python train.py --num_hidden_layers=9 --num_attention_heads=2 --intermediate_size=640 --norm="rmsnorm" --norm_eps=1e-05 --rope_fraction=1.0 --qk_norm=false --init_std_qkv=0.0281 --init_std_up=0.0281 --init_std_down=0.0 --lr_mult_up=1.02 --decay_shape="linear" --batch_tokens=16384 --max_steps=9028 --dataset="wikipedia_en"
MLP neurons of a small language model. Each row is named by its layer, matrix (gate and up: input weights; down: output weights) and neuron, and shows model dimensions 0-127. Each number is 128 + 24 x the weight over its row's rms, rounded and kept within 0 to 255. Numbers have three digits each. A neuron's up and down rows have the sign that makes its largest values positive.
After each neuron's rows, "fires on" lists the tokens most often at its 100 highest values on Wikipedia text that the model never trained on.

L6.gate488:100145177107172150153071119089144157134130155099111150109119149114147102131172139107123155133117135133108120152133123135173184106145117169108125150099109135109146167075106119109179124128140108146145147121151121152135135158123142139089113133114158128138117100123112111138143118129158086101119111127115117151143146140133136133152152118131109128127135170132139151153111121127167146128181
L6.up488:112113165115149118130100115127116145064109165122151153106132145140135125116189126114107152140140124185166129193170111159158114169123110120125108146099113117121122172127143120138102120140158129152163113100115097122136117164118155142156148142126134163159113167119101129085090104110141144084139112133107129157126137133152119155119156138125121119130136067118095104099101141095168139170155
L6.down488:127090091154150116125113108129120122096148091152098119120127106091171154090081137161117091154135137089122128133151113131145122098180107155122125126152120074118128101109145147109110115075089145123118084111164173154130164101178082103159111113174144115162118136132137164115125112129124120130121115176107187129121129151137116136141142074132148129135140123135115106148158118156133138151095
fires on: " and", ",", "or"

L6.gate505:082104124142174157140137101129120115144117151155093126136099182091137149149129135134108192155115146132146129158104094151158146163160116104100135135118119133146144139165110122110136108147117059150133125170109107134086130144125170144104170145135148119129084101098126094130160101109170129159108112162118147154121121118102120146146128126106153163090155122124136103116078138136145128114182
L6.up505:090156129108159153152104113169095125147133168123092145103084127124106157136138153160139176136097137120148121153113139151146148099145108092141175135146110160125140143114108128149120130154128128136115155129121098129082150113146103146126181122103127118132129116121158046103115111114146165128099116143099127117125115132117128132154144179121108160115119188125173110104080100153165124098174
L6.down505:128103137095104143119110119141161112149098133179120136086131145142156155143201117194116151083125128112115122165106188132114169148119177092136116123136125128158122170159122127134141138102144129120107154139136164130161124109135124160175120132084124140115191099137101134120135128111119126168087133124128142165123097090095122150169122131123102134095132127121169106136128163101151103109148
fires on: " |", "|", " Division", "."

L6.gate450:146153066131128118144192117132151143112159108149107095114135105102123118170138116091130085147112132179107151134139150089156127136118102144129145156093079122127149100114160122102148151126149130115121154132108112107110111125154078146098134129071125115184093170105106154132127112107098160131101099142117163110143111111135146086115087102120097116128114151142120134102112103097129159137131
L6.up450:120134086125120158124148152145111130126140090130108116129160151117152100177129123122115100141164147072102097115121121083115141116064100140110140140107140136106147094123132143080127146111109121155167147123172176052139178127150146099106123083112156114115154123144178145126138138128088147125145155106117104099107109130120100107111129135139165093123132124136132118154136126115133118131156
L6.down450:124119095131137148117137076171111133105134116125130124124095147097127081152155136148162118102133106108090143109110161105113139156130158134119134101145120119126148090130145134135165111076144123144122105106127125088162144122128116104122146132134087107102103145130101135133117134117156229086139096089094161155139155112150124121114140117170132129112150168143159129158128146110150142114116
fires on: " at", "-", "und", "T", " of"

L6.gate397:113089139110193120112118142137132209099114092137140121119094101138121145109107151139079117124164142152109143122110143118116131144132126143127131129139112145135191095180131144158162118127120133136134155131113087125158137132102122128104129140140137135136153154104152190131148121162073104097089081155125110139133127128152127139134105133114137167126161148147140094160134096140150115110112
L6.up397:138159135111140117133123115119090164124116083085121154092094135068143172153147153144125142116146100143153120160144139154105117152146152112146147115148132135081125150168104116130155105114130145109161099129118113115088103120115128141150090086092165117115139120133142154152127109167151118111094107117099154110151109103131117121133131096120084155130146147097195104108119117118142116090072
L6.down397:137153086135157124126159129120118116112140128132128167125136115127151128112103154132132112111091097145136152133104103162095117124100117098114167105111141131077135117127116133107096082141132176127086142139105091117135081148143134120147130120082161145144122138091138131094118119121101143097142140138153155169170137106098115153142091104086161090156120099109123141131091096128145123059159
fires on: "er", "or", "r", "man", "ur", "."

L4.gate430:130141148122136088166163125149102120140111117131108135110134135132131077134036109114127152153128126114133116156154110097158145141121159160129125089120167101167109063123125151126098121147151101124136096110128083115145131151131152109127130146139138151119121119119138096127134083086165162128127097147139120128119138139132130120153162102090165155135191067122141148119108136119079102146098
L4.up430:102141093139163119151125049146131163115131091123153132128144100130123122127145115128147120110098151127145120119098122132118132113115150119156152145125157144150152134122123152132136112181124135099109153146154100080126134111109127108138132118106082164193174117156094138097202132096110124141139141144157118120120154096142145115120141118079084125115119134124117060142093140153116116132129
L4.down430:137117150101161133189141124126088157085091139113103119095121104125158114152155105098148069146132120140110159110150164133100111162141107090112148112153155093121124124179168153170117108147135160106114130142106113149116150151101120111114121113147134130134096115130110114152119143103102137094136133105143095131089072120150138159149105144085132117151122111157098165105138138166140099100106
fires on: " ", " |", "3", "2", "1"

L4.gate183:082136155154128155108122066144128143146127106173132137106121191140112121160140130177102118109113152121136133120135066134132175056135143110140144127128140136147121135157147135037162140083111095128139118165120160150165135111109136146127144120145133145134165113133091148116119148102110138111139125132133144110140167120157121125113127132133129119115138155158134118148152121137131111111173
L4.up183:150079108091111162114142114097127116120150148142133144125091164118139101120128172166133129169177119078108130099111093193154104128158173161124126180134095132108120103140107115105106109184118123092106135079133135114145147095157142105139114121184128115141098102126112149091132140108106166108119128102144092145123134112159144125138127128116114152114125122143103139118134115117109152164136
L4.down183:106158137065141168110144122135107102105119089149169139143140122129101148137137099104178125098100176129112093101113147133108091093100144091129081093086100138143121153136126070115158109106100139149147115166122113150135201148120127150113126157126101104141144142130121115098159139169098133107137122107134145119099140103095158123122136104151122118136106105103150139094136148157137146127150
fires on: ";", " was", "History", " ISBN", "2", " became"

L4.gate155:096163127152140085120160151100159129140127154138103165182131127145146142122094094174124156092132173104161109139145061115131104104154117159099137119124127136124128100140146080101091097078138097122103121092105135145160105131096137159100154130177160081159129068154137140076139144104116119155137096130178130133114151123122120129147147123113122123105106134134095145128111154157145131141096
L4.up155:143114111126089113104133113142094104079088159159134115100155153120150098171163129127134130133136112097127130122106122170147154146156086108143134113087087102097119141184106131121134106139138130091141175176132117129121139150140142162126099144132107153117130113092129103137145142113075115098147141143116133148142126161130132130148087151109144138137160116122164159193134148117102150101151
L4.down155:113167101122130109095144138124087136125128104097120099113133136139120146100105094134155135100143092162107126096194172129118161113138119157122061115124133129150175140106126128121157140160120134099138119124073119159136130127102136150143135133116141126121134108095099148088103123123114136169114125138154148162136170090096190173136116126103117113080108118171138124138116121100108132132139
fires on: "6", " /", "7", " was", "2", "5"

L6.gate247:133120104112170118103098116065145130123111153147082111153104109154106167120133129153138133148150155139151142167098085135120117157128061091138114154114150146109136087116088155123158113081166107170120160128106138180144117141123136118150132100160140144115138170130127127122142107139076115113103124122107132127175127126126126135108105149084153133128103148101129130114129068141126135121115
L6.up247:132174084186118165140101119101114117096127127128139116178109151135117150098120130130134141133159120119124118149112130130059126141121117086134125133132130140121143157128086142149139120110120114116183136123111154103054088123132142139170125109128137146114124103088111103197111119106143091117131140117125127112129102116113132103097119121110104167124173138107113073115142108132097177130128
L6.down247:111112123138107138094118093163113128125124149116139134117157139121149105125150118123136121101158124105122137120149143114116147132107130108180104105138099160141053124099167116108114131111099142172095159149121119145107124097136089150135117119086118092095158114113148182125118154147120178110108164139115096107127138182149108148122114145121143095139135148104137166139121124125124139127161
fires on: "'", "0", "ling"

L4.gate267:139104090125136121090150128097161117147100164155168135150129126066084156123146150123133113111106170152161126120125155116174117090164133149111140145128133132123133092130126104122122086069136061130135127114098104121070141121123182120143103096124138106134132119135111124146149127110157133143121120112157120126138116115147114147154111139129130127167162132159123110114121162158056146152129
L4.up267:149119089119125110090131121100144111162117154156163168146166135077057158113143127130174119107123145161153115141124145110118137102147155129131107112125163151113107117147129066123100115128129137108158118098107127126120124104135161081112109148138142122114135085163082136126173120097143152157136116123143121105115119126117123143141126111134077137126134129142139120104133151112106157149084
L4.down267:136178102139147179144128119128150113101132124124096108133147147090103153148136111119136085129124116132131133132108097132118114128124139121120127145137153133122045117096106092097113159131104098143123108121106143136132136084127132129168073169097156109084168147144097152115203141124126141129089148109121122147142112118118069122142133111143106135105092128108151106141133115128097126116094
fires on: " |", "th", " Up", "q", " Home", " England"

L6.gate420:198128136140130097114179130105170127086143147104143116126141120093150128116136163097124088150150125153102117117091158142131133118110107128130154136108111127126162079122131142135150123113133145132139176134156097130142134134099093139126120110131166094089132108161143126134114088158093153086131126140073146157160120116141117100141092179133134099172108152119110089092149134116115159135096
L6.up420:159142116107154158133135118144129119150138095119089147082131091182138102097141135170098150138124157106105121156116145145109126097128105165127091160137107135188121087118142126121126107129145139178110139135115126140136147079184134105143178134082112105165166118158132088113103131175103144120150111159120140156096125139098123124160094147095129082140124070113150111111136126105113156162116
L6.down420:126106119124146144105146170095118138122107102113142088136104121161117154181109125106068126142143137146137144116174135152144182135118120112098161141114128143111098132130117139170164122205135121103168096109157135149131121126169129106109086091098155151119104142139112094182138098145138126120154143143149153136132124129123096114109161121151123130107071122132088143127118130123123125140149
fires on: "-", "n", "the", "d", " ="

L4.gate56:125157123110124167157103136142118125097098120169142145152106129139157109075112117162151147111118159127127150092129119159157125096157136157151094103126138138141143072171126174128143140142142091152138108127121084121106121140148151150144145190084109133111138107106137135124194159129164112115155146102131114132109160112125141102131099122099174134197172138129127143144116150144090106121130
L4.up56:134136103122117186161126130150149110112111149194150122159123122123156138092093155208131108052126164180104135080128142129151142097153121135141097079121123133149127108155104130155142115105143145111155136090152106101106119147127107154126069137123116158131142107122124119120192139114102124114162141102139115138118158088127124128102078125137134116154181093142089145121114137124109119129135
L4.down56:093149139138127107106128120118145174152116123137128146135102164143139102179140103133108143150146152108118127136119096143127094129142124107121102098117157123131069136129112169144138142143109118139134127130067130111142130107134142128153118135126130139155149139122128155133118110130092159118137114128068136122132131164098052195125130136125121171116079136106173134114127113141106099150156
fires on: " |", ".", "2", " census", "'"

L6.gate80:140141143111137132141134135131121111100120126100145140110108139137107110121116165124108117139110131103107151100125097118135115136111128120103116104117141093127140118107128151108167112103151138118158122104149116179139132176160129164168162148138126110147135201133103105105108190116160134117120124110153101123130116089152139129118172110123132112129126163154095084105101108122125114091131
L6.up80:110127167156115163153181124129124135164155132134128105140175120117098131130115145160110143130087112088089140148097166141129076114145129134087168097116128145150120130161142115083110139142062142146152132146114119133135131138174147101170115155124140092113125150131135160111067152170126111115104097154142113137115104091119111100105110128131121135164151088134083122141132147143114124135138
L6.down80:166121082146137104145128142106122113120152107095114100135135096147130127077090104092135144123123134149140148126163136110171159109144090110162143127089145142116108108141177119139156140154107108153129119109114159133137108056117120127136131118117140160157110173101125123111122141101085130107086136145179111104154077106155137122134103148129061167108152128094092127127109101111123128134159
fires on: " as", "-", " is"

L4.gate315:135061136080130163130143149183085170103111179129145112150118096118108129109150138110151124085104118082105137136095151126140138131144149164105149141129077132137101114151114132122116095169113139155123159131126136143144118092124184130154130083132059149145101110111148100160090101141131112105085146142085108104133145114107117126132119127147139168118152150143135124118112146118127126101131
L4.up315:134106116110138136132126130124091109135105108065118161140123100153170123184105142135154133137153143110130136133125123116138094090114109135157157149116168158160105144148119132145114105117139158137152105130143161170133168117112162106151167143081140159131137116162171061104086061154116125122122129101147099177119141140146115133143115136120114106156136135121145125117134136163157093144119
L4.down315:114131149172126082115150126090133117135161099131119098174138132102158147117130115133119125126104053165114115136120153102085128176097106134134090102091077105146112130143132141103173127103138135135131144147120084123168143165145138107143114078145098103133095146142103123057135121120137084142104136133115165131099160141141133119143135110087087143137107140131144131096130109142135141115102
fires on: ",", "ma", "E"

L6.gate361:142131119120169115076164106117120190098109119146109135128143122128079167093169164175112123120141151163151134160126142094141122150143111160146144129097127132124131101105147119138163146107131108124148181130118108143169096091121124130111146156103119105119117153118127107121159151109144127162100081168151146141134147115137142168136130184124114088124115111157135125157162113147125162130118
L6.up361:195116100175121068179148101100144127132140110147168126143094084104121118105122144073133136157123119112130093163129102124138119150139067115145140091101088092138135125151161113163131124108137126131088135131216146144146138116109094111110130093139176107139139121150087114106130098155147086105128170096136128106144133145132132131108116106138161137140100112124109129101142134103110122151116
L6.down361:102123161110126154163120109095132098185151103136133146113118128131125143111146138117149157145099061094147141127109128155114149143111131142133132126120144137096089126157116145131123080156159145129133170126096160096171141151142107105127118126164110179110116120101150104073097104108137161131109119118097163135151142116145131155132129127108138159133125113118150136145099151163095096119143
fires on: ",", " in", "y", "f"

L6.gate228:099129086119144159170114098178130138111113104143130148124130156091138132132169128089114143110094123135093127110109136109142139140136144122094094196091082126160121131094123148099085106174127115141139147132133113121132104131116148143094134129119114138118121142155115138160150129144149101160123146127156135140096101128122113092143120114139171133131170197126116070117119141124196122130108
L6.up228:083129100076141158149107105164136119112104109123113149111098139110160158124151134127144134154127157144140125172133136130094120121154115098127115081090130116195123138154110160114149170172089137125093143104135111123146156116150109076146109076124089135126153093126133106153116118107132129132144106138158131116166123150106118146139118191080102146106114138132184097123117113120098124147144
L6.down228:110103111092123118138125152127156078096111112090141126166128143125128100121150127155097119107148130153138149087102145129143127096130139161161096107158127150121204145139130092142175101093182109131150125100129161078135192142128099120122124136115111079057126159105129141072114082146147147111175114128171146128156142119109161106100149152137150149138135105115144161145116126145118127154120
fires on: " |", "-"

L6.gate349:108132100115152150068118061159099136130133129107134098165176149097110102097090139134089141069095122131100159154128116078129106122181140141134116141136114089153152135174094161127123092119097129104156135155149122128129124116078147117109179152132114133184136128122133120139143100145115084114123129153091130113156125111160136136114111140084105156134093107157151130131134145157122123107150
L6.up349:153140115139128142107094154116077135147154077145143101122147159144168161117151112124083155098105107121160139138118130130125191126114142151133095116152118107158148165102118099101158096153120145127068106125148120119104155129178147135134153089088140106148139116113114148141112139145168117143108145142145102112125137109141123113143099128088137123135115082119141170145117172157130080137114
L6.down349:212129132101105174110097101130132134115172164129070207102127086091122139138156140122135120142103143134110148132148149099151127119124131154145149153132142100140109180156165105139155138156160103122069127101128100093164138153130132137085155093112114133164128165121115124141113131136147144153104149140130147123084149147118125155155114139148111150141125137134101141098122112118174115128172
fires on: "s", "t", "er", "or", "\n"

L6.gate389:146109143150096111077153155103127139160122150158146103143170084101135110123118114142101151112089155138107132102111100100130123080161136172108115181111169105147125137186126108100138110150110101135131127129174115124103138136129118147101156136119129128182178157142064115100139115141151121163135151123141130131141160090104151128121159158076057140108132107155133140115158136121090126131135
L6.up389:122111131166085089097085125165123108162134115116112091100088153114120094122105140109144186078102139125116138157172102123092153092172157110099104148119096148133124123106117160170113115103128179127163126136157165145170156147171119148142140093133131123142147142110156082146112096130135152127111154125115127129143116090134112124132109110116121119104148112121135106137102094131125168106150
L6.down389:101134118095077116107149122118132133103137102181136156145069115106170152093108125156113152116091112121114094146132119124133116159169101119113136132080150146088172117149145123144110159138141123144151134100130125115154154096116103108080144142122135139117166118109127069134074139140138128143142125144153128138108174168142164149132168150123130151125110137125127102101124166128128109140074
fires on: "\n", "ro", "'", "o", "ang", "t"

L4.gate180:096113109060088160091116108123140151130112157138114132147149104144126153113126180124130134156118175126129105136131097140105131118102106160109132114074142132144153122128116149132167076121168121137164107100107098134138142132127159160120118125130104107122137147156109104121125155121141119107115112188170136139163156101131117113157123141134126087114071116114145094143094123127133133141184
L4.up180:138132123084090160107083144132091138145102132166105173123148115177095150161127158139159115105142129123166149156143110105114133097125111151148113138087134127137144130134112104142151111132145110166131112079142119103124151106157097147108086131146113116123103091155132097117116130101150118109122149195165113101137121140111135120145113151144146118094068130135130154133114118103145136101144
L4.down180:130149120130103103138107141140152124121109099120126149115108151113113092159138130161144138117149170105141136145156145154078136120149144157121171132162159104130049133116140117096120126141148148145097163090147137119155103127129124128166149127125128135141137136147128149128130119149146116131131112099126103131133107109122000125151123131124109128166178133120119113131148146139120096109140
fires on: "/", "-", " ", ":", "we"

L6.gate30:099121136096135117085085117121126136158140122143116111141125091156131121115155143140131169111097147124157149125115086099158106121140124139118153143141110140153153071139128184129130107117148118142143086104124108186164119136141151172104165150110111120155126120168119143157160110105100136156109106199123144169135120122125099123117113141120119078131150159119100085147102119121095191136151
L6.up30:123156144090132117100137137150089128102134118115101142121129129191127089109071159159129090155128108119138111119166125160134136101107093142132106162148095124103131147135091132124147105083113110127129107126065130125114115109155142156174146129133104165098128132147139152102144110094136154130119126176128125198114119164182119153106118121080104129164149112132103169097074160168158136151147
L6.down30:132148101158140124116135133137148113099145101123135134103129165115158118138096145180131143160144131095144111104117171166094123143090131150122135115173163088083099160116176165110119151126079145123132140128156142165110129091141120127109138127160127111139106120177123179154131090150135140140154113126097159144143121118149074131086133084127113127139156083119095129122123122157106109113107
fires on: "-", "/"

L6.gate598:143143107136134128127080153123122124172123143176112109147109149110160129091100094148091158148104111139108128086114071117159135106134123130119109108114125123137147090135154105131167074090125116133090126137152110140144099188155147146111173132127132129097145136121109112115166114122136113137119124164150114114126107108165131139135088148074112067149095134121151126141127167153126154141172
L6.up598:136171155125076121147128147118152105184127148139140134115151151156108137114149145125144175159099165128138124131163105159078126117130132151114147175163151134130131182123106149120119104168156115180110131143142114084113116132120121126108162136123157123109124126144127166154123132127123152115158145163101176158155126123063114101159116175086135117147118110141093064148167125146096144170125
L6.down598:137096157127140109150151140153113159121182109121115118101137153156109113146085148132081153111134139108116103124146120100105134154095148136100172120106124111110114141150115111142125141142131102142110072134099153136153077102136123088099117105131120141100097134192156110164106114147130106128111122129144128128139137138108128151074084102125141088067128100161116152138124146142109117143111
fires on: "-", "s", "em", "t", "y"

L4.gate468:120125141128167156109136112153135165143126119124116148117095090122112122110162147142084123156105161126099155110093117122129152134159141155095109181132085125158135144122163172176126100150140110152084159150107115099118113076124159142123126102130122164132144114114082088154175101148090091112113121125153137125117178094116115088137110144125125167115158116137131125118120137114124175138122
L4.up468:136138136140103176119131117130131096088156167128111153118185127089109104155162147131124092133126148133149144129152122145166105151141125129147136076123085146129128183138160163125163122128146120144136127154116140117070144117120130087139114135095075148108158159140128149107167088136111100085103132131168134136156156102078099133147104141104071127168115125121080112129164127178102124146132
L4.down468:129099143125101111124122124111100110113177133135121149153142127085088122173139127150135084105136154131095095154083126125136142133154138164124114117131127147138058171109133122113159143108112145103132104153112145132143144130140099104092124095141113123118120082149156135087116105079095095152118135137104127095140140167100131150100163126153111123127127169124135093147116120102152131116191
fires on: "′", ",", "2", "Personal", ":"

L6.gate437:110111143115121171099120100133099132137134104131125124112125160095129133132106135132088152111103121131136138105141108096136129118133144148117095122104138142168153132143085132119078099116124113135131102152191082180103103179132126141080143149154125109127178114140084090142156192182098118120122130153168123125129088096148153111161120130110141138124112131130150141082136169134161133150090
L6.up437:115131155130150139111098120148151093167145116128126148126131127137146143121101150158132195166151126095123142113104153142082154084149155116091081140109154111112111109109171126129137169174097125146081131135109126154127144150139142175134155148142093110139140181144149081123106109147153123109132150167125109121122117136106133157128092130129140102144182128100136093112120119149113194107110
L6.down437:135179114104092074092127112122146142123120168140109149128120158147122095158134118162133146111153133156110154105062114150121114146158140141152181083172142114109152097154145136097124112127108164168112126135098096121107070145123136102146166120146107089099107110158131125103108092086128112124118135103101145134138119111102082107126133159087123120132118130122156140142131107088101137104097
fires on: ".", "g", "er"

L6.gate65:142122124103133108098119063107106204146139126152131127141112118125131168132171177099121138122116152130130132137120094103122121131173117146159140148100092127146142114121104098108178103128163116167128149138100153157172107131109134107115134117168127103129137160116142123116121134119137145155120126203143136158193151120146154144160120132117064124150126096135156153142110140173135113150104
L6.up65:179139152161147128162100093139112142146173142076117111132103103108126133160143147132131123134130129149175145109145098144153099177137111122135126123116132139107142104187123121143123122083126097138092166152140143162120164150139119166148100147131132104112158123129096047113104093124119104107155123134152117143141103082155122152146102137109097130194140092113117143120090170157103136145099
L6.down65:172124127109139156147164095080145148108154080153178153122087116125112155111143131104144129127081079105117135154131090062090134144182160124111134080095144154079080112149157085116129112125141117138120118124075110125137140169153121129131115144125132164114106105146133068122132116107144132124150128144155141143127128172163114145117122137162145102117091147165146155142113103103122102123117
fires on: ","

L6.gate381:139121115139149115112132124128151134125121122131118116187146122158111102142116129138116087123160143134141133092148089077136149140102113173112124144163142108144143111100130134123139126076151110160170090128157086145130157092138139124146109150175160085166160130124109138102113159123131082155135089136156111126149134117129140117136152130092120182143186102131080143141142104140071121146116
L6.up381:140088129158164131141093119158125136083149165105110116107151129154104127164155140122166119139149127103117144127146128113113160165135094133124100180140119127069142146148073146145142150103156138135159137143102120161144132151143109126116111108106157108119152152103106191162119185126150126148134120109075153165159122153100136085104116106109108167101126112077132108152110128161120137142159
L6.down381:124136146125088135127114126128095120167096128144130123144149158099110116156116128172062116102116160168117112122133086147131122098118101102094149140127148133130068152103135087113151062141149113114170126113117132138144140111123143171164158127179143133140166158110134097149128143140142117091108120153091133111129125142128119090097143116140118111146123145133108142122127136133079191159165
fires on: "'", "0", "U", "w", "ir", "2"

L4.gate84:145111180133138150107121076137129156187096121153116152128124100127096121103135142163122154120103172116109114148138108112117108115166154129111114131111153129092103127127152135092133103150142120118113160116116170171092169095134125127133143110168130118175163161112107113095127136145107096098132144122153135118189144140113116152121088143125101099199121126150146109161086106162120127120138
L4.up84:156114114158113130115161136140112158127131140198162139151149132087126143173138131137112157100127130122157116143157130127086109128133106110121113096109085156140131125084130084083131117105123141115148138133112120121135146149161130119122139119139065093140141142101120115147123109126161152101125121122114107121127141098124136127143132108083099093098096074103192090122116155131108132106133
L4.down84:100114134140131105147094097120136120154172099103129129089061159126139155109093136073114120114099056128134118116168119110130131172160134137133109173115120131146118117103123131148143120123119152123117176153143127159161115154144168126116107112111161163113145177095130084147135086128138165124119109152131146142129128147140129094062129136109073142108088104133111121144139153101141178096108
fires on: ",", "4", "″", "3", "8", "6"

L4.gate286:107150130123145101130159177109117146116109080134111125107120166128171144148084125122122148159112110127109165149105154107108197123160107141107118142149114097120175196141138144098118150134142131107079105180155131126113144167127164117109151124125127110114114138138207149140075118130125095140073136093094093129086116126131115085143127165134154133099166128148105154143136127114160131115126
L4.up286:136166097132110093169126123106126139102132083115110136156147099106123126104122142122102155160120154113112129137140111117100151181143155128149132150175127117106118164086095153150124152154114134125158118142141082085132119129117101093114138111158139145050163131099131151094147093135099082090107124102144090155158184123104126127110124104107116134082112068139130096123140111145124081116106
L4.down286:107128123141162111137153120159100097122117144169126147151139159124078114122120108128163157092135195118124088113109117158138110131129105108154174123106174133126224139150083134102122138141121135160148104113124168085102146124148123113126099122088081143125144163149100107145120102120120129149155106121111129110119151109147154123108137137151123173128153150124107152150123120126112125191165
fires on: " such", "te", "ric", "sta", "e", "y"

L4.gate523:143131134108186121186124112144169144090114142128159130125095138156073129099142169112117117127128156137138105113132084140144122114116157140133130105109120112094133141168114163137126084082107147136137118139123092124141097179140122148143118112095115085157136151146140084122157130138113116102112121147114138136161130147118163153156117124109100123137118128150127102115140132144187140080163
L4.up523:129157119154136152157098118149139146132190132092099133100148085102104098127131183161122109117133132142155089127175157116110098118110097132160123113146150126145140103154147106108131091152087145150160133175156113164134091114094118146142111095130134109147145131109133128096075127143117115092138101134129122144132125121174110147119164109122126103125153168116113099089113106120091128127173
L4.down523:106139130182135136132155135134128112136143160171152146125145164113148100080143128141129094088143098129102119105121110120149110080149108118142107105155112108083168121114119108118133124093136128129166134133103127135125143111089133097135149112101122111109130114149154106111173098112103131077172138113119122090115104083154105133121169085119119113124128121134151143132119133126101169165091
fires on: " only", "-", " first", " following", " another"

L4.gate336:085091126155119144120115098109107114148089080104086135108128133090158093158114176176118113134145115133179133156106132092118155139139147102109153146134130100150114102145121123120127142162134125114092153118148117125157117137120107148158124107158149121123097106129136149144170097103094116114147131114094118082122143074135128192134111107127097146065138172112129112157150126101143104082182
L4.up336:105087100129213127151124112107128122147133129166113153173138136109135155119136116157112165102103173133139111126132124094185099114119110137159128099083144106183168102103127116140121096126130090133128151143163116128128150122099139071126116122105140105140138121150123145060166148116110112133113095173140139095169168114111109109132097155112125126143114162125171137095122174109118144134159
L4.down336:073129108127158136141113118120137137139129118109101130172140132136152121164103164128108125090139082107154134130113097138117157127130132072124121100121114180147176111176120114137179115175131129141118146164181123127172113111114156162131151143107143156130122139143155153127134150139127103159153146111124120105104129109138095153081108148087151168067129155151133165113128149070159157097124
fires on: " |", "|", " "

L4.gate157:124132111112121179110201142149172140159141134175121104129132126128132127090102126172114160145126149119083143133097150121116144117139152149107133175145101126159150112122149076117110142117104141142127167167128106153147122126110147152144079116143168142159138130114110101113138129133157149149118122185147166160140178115064134111133153124121140097156151124141131151100089117172110120166101
L4.up157:110190102105097170110135079140166125099107088170108152121158122144109111126135157116113123140107109140100126145135126168112134135137140118128089147104113120139111126147138169119109143164102168089186170126105159099147117124111124146145139159125143126126123123147092128129158099103147160127105113108155123133150184140141148112150159138077073119092099136127108122118110134117201154135142
L4.down157:106152077151131131127132124171141101101087107124073082108104151127155146150169106131133134136136159138141132110141139145109144107181130144120125145129132154135072123101099123163118147171139138096111118139120142162110095169083115102151098101128125168102128128132107154143136140129156111142092132144135112077157182102130091134134138083091109151120147155125148103132114120093144138146137
fires on: " The", "The", ":", " is", " |"

L6.gate242:081121159103110133102134112129138140122080175157108127111116177123119142120159138098095079129128120148096131117137123109152150154108148167132165133127118136133171124161156125097182119122150112117146136142130130142152117151087139148114139118135059138071109141130144152094172112134106115126129078118107135139141110111157119154149128121136115065111144145102100088179129051124131116146158
L6.up242:120124129126157084135076169140140148158097122154150142157136143143130133127144100181112144124110145111098140093128129116097176136137171135122161126157141087095122120133131088122136125095153085157110110119159104134122127124164127141122155120182082128128114132083148123106100153084086134083136122167107094158118137136106154149160162152106109115136152117108107157125097127169156127161124
L6.down242:098099147138151119187119150127142112135121129148166109099171113109151116130129143180129136145165139134135134170137161112176111097111095077183093114178138135142149149115118149128105142083103131093096145138193114161148155096085100117132156147112181107123172135121135117149150116151141091086152115126103155154092124116129143087130144116123123130139122089145147104141124106116136150127140
fires on: " and", "-", "i", "ci"

L6.gate540:092106159103159138121111096103113135118094121144120134122147107107156161123127165113117129135091127130131145113102151156107144148119141176110133145141164141127152148129153120130136123143179131095158101159133053154102097091135140156088153141121128120123082168133133150086145121154118141081138093126125128144177176132149159150116118123143095098123149138132067125069126126153141153083112
L6.up540:114110140107121141138100134102099110151080103136107149125118065114206134105111164128128088100153112128151125156124155175124150144112117113133107149157120117085132140137146124134137140112160160123117136131108102131139144085097127165127153148130132144108120170144116139107104080138101134084123124084088124100122123118138169105139145115149109064107143098070116070096133114108146154078104
L6.down540:117088128090101135146134095168104141123156119113132140133148091104164096115149151157108152124173135125119153124147136139115126089134146133125112088181159113115110141119124160132148133126159134116130168115127144097060144152120137121115110127114123113107119141163104175080139110098144120129123126154134096075104094098164033125111119122157106174136140129137123131132106131105118121129113
fires on: " un", "-", " ", " |", " de"

L6.gate236:149125115139183104132151127143103178130115098083102116152158138084112117095096156142130118127128171143163102131122163095126092136131092157113122131072123138136159092126120139116135147109107099165130168132120120122125126118094140111101088167145149114129105117118114164094142169128080097132122119152087126100108119145089092095101114095133134149078124157168111136150118138150149100103157
L6.up236:118155128139124175160086141105124110094085129116170132094103147135137172137167100095119125134112104140109153139178103114106128121140130122129127141134100149110113137113130156107122117139168092134123156144123121120135125106096147140130109158132160104148177077104113103143104180090131150113165119109057148150102117167133118128118138124149182118111091095114139128094117110087142117098090
L6.down236:146091126146117124155110118107131089085111166071114109158145129123079159113111121136100150109104126155183160147140140163101150101106121154131120089139141150088183114138132118136192149118118187157120121115137103127152110121136120114131120185113131125105146128128144142126125104136111118122131122139150122121139095130107164135149125129115140125160148134131159105097111101127118113120117
fires on: ":", " only", " |", " W", " number", " of"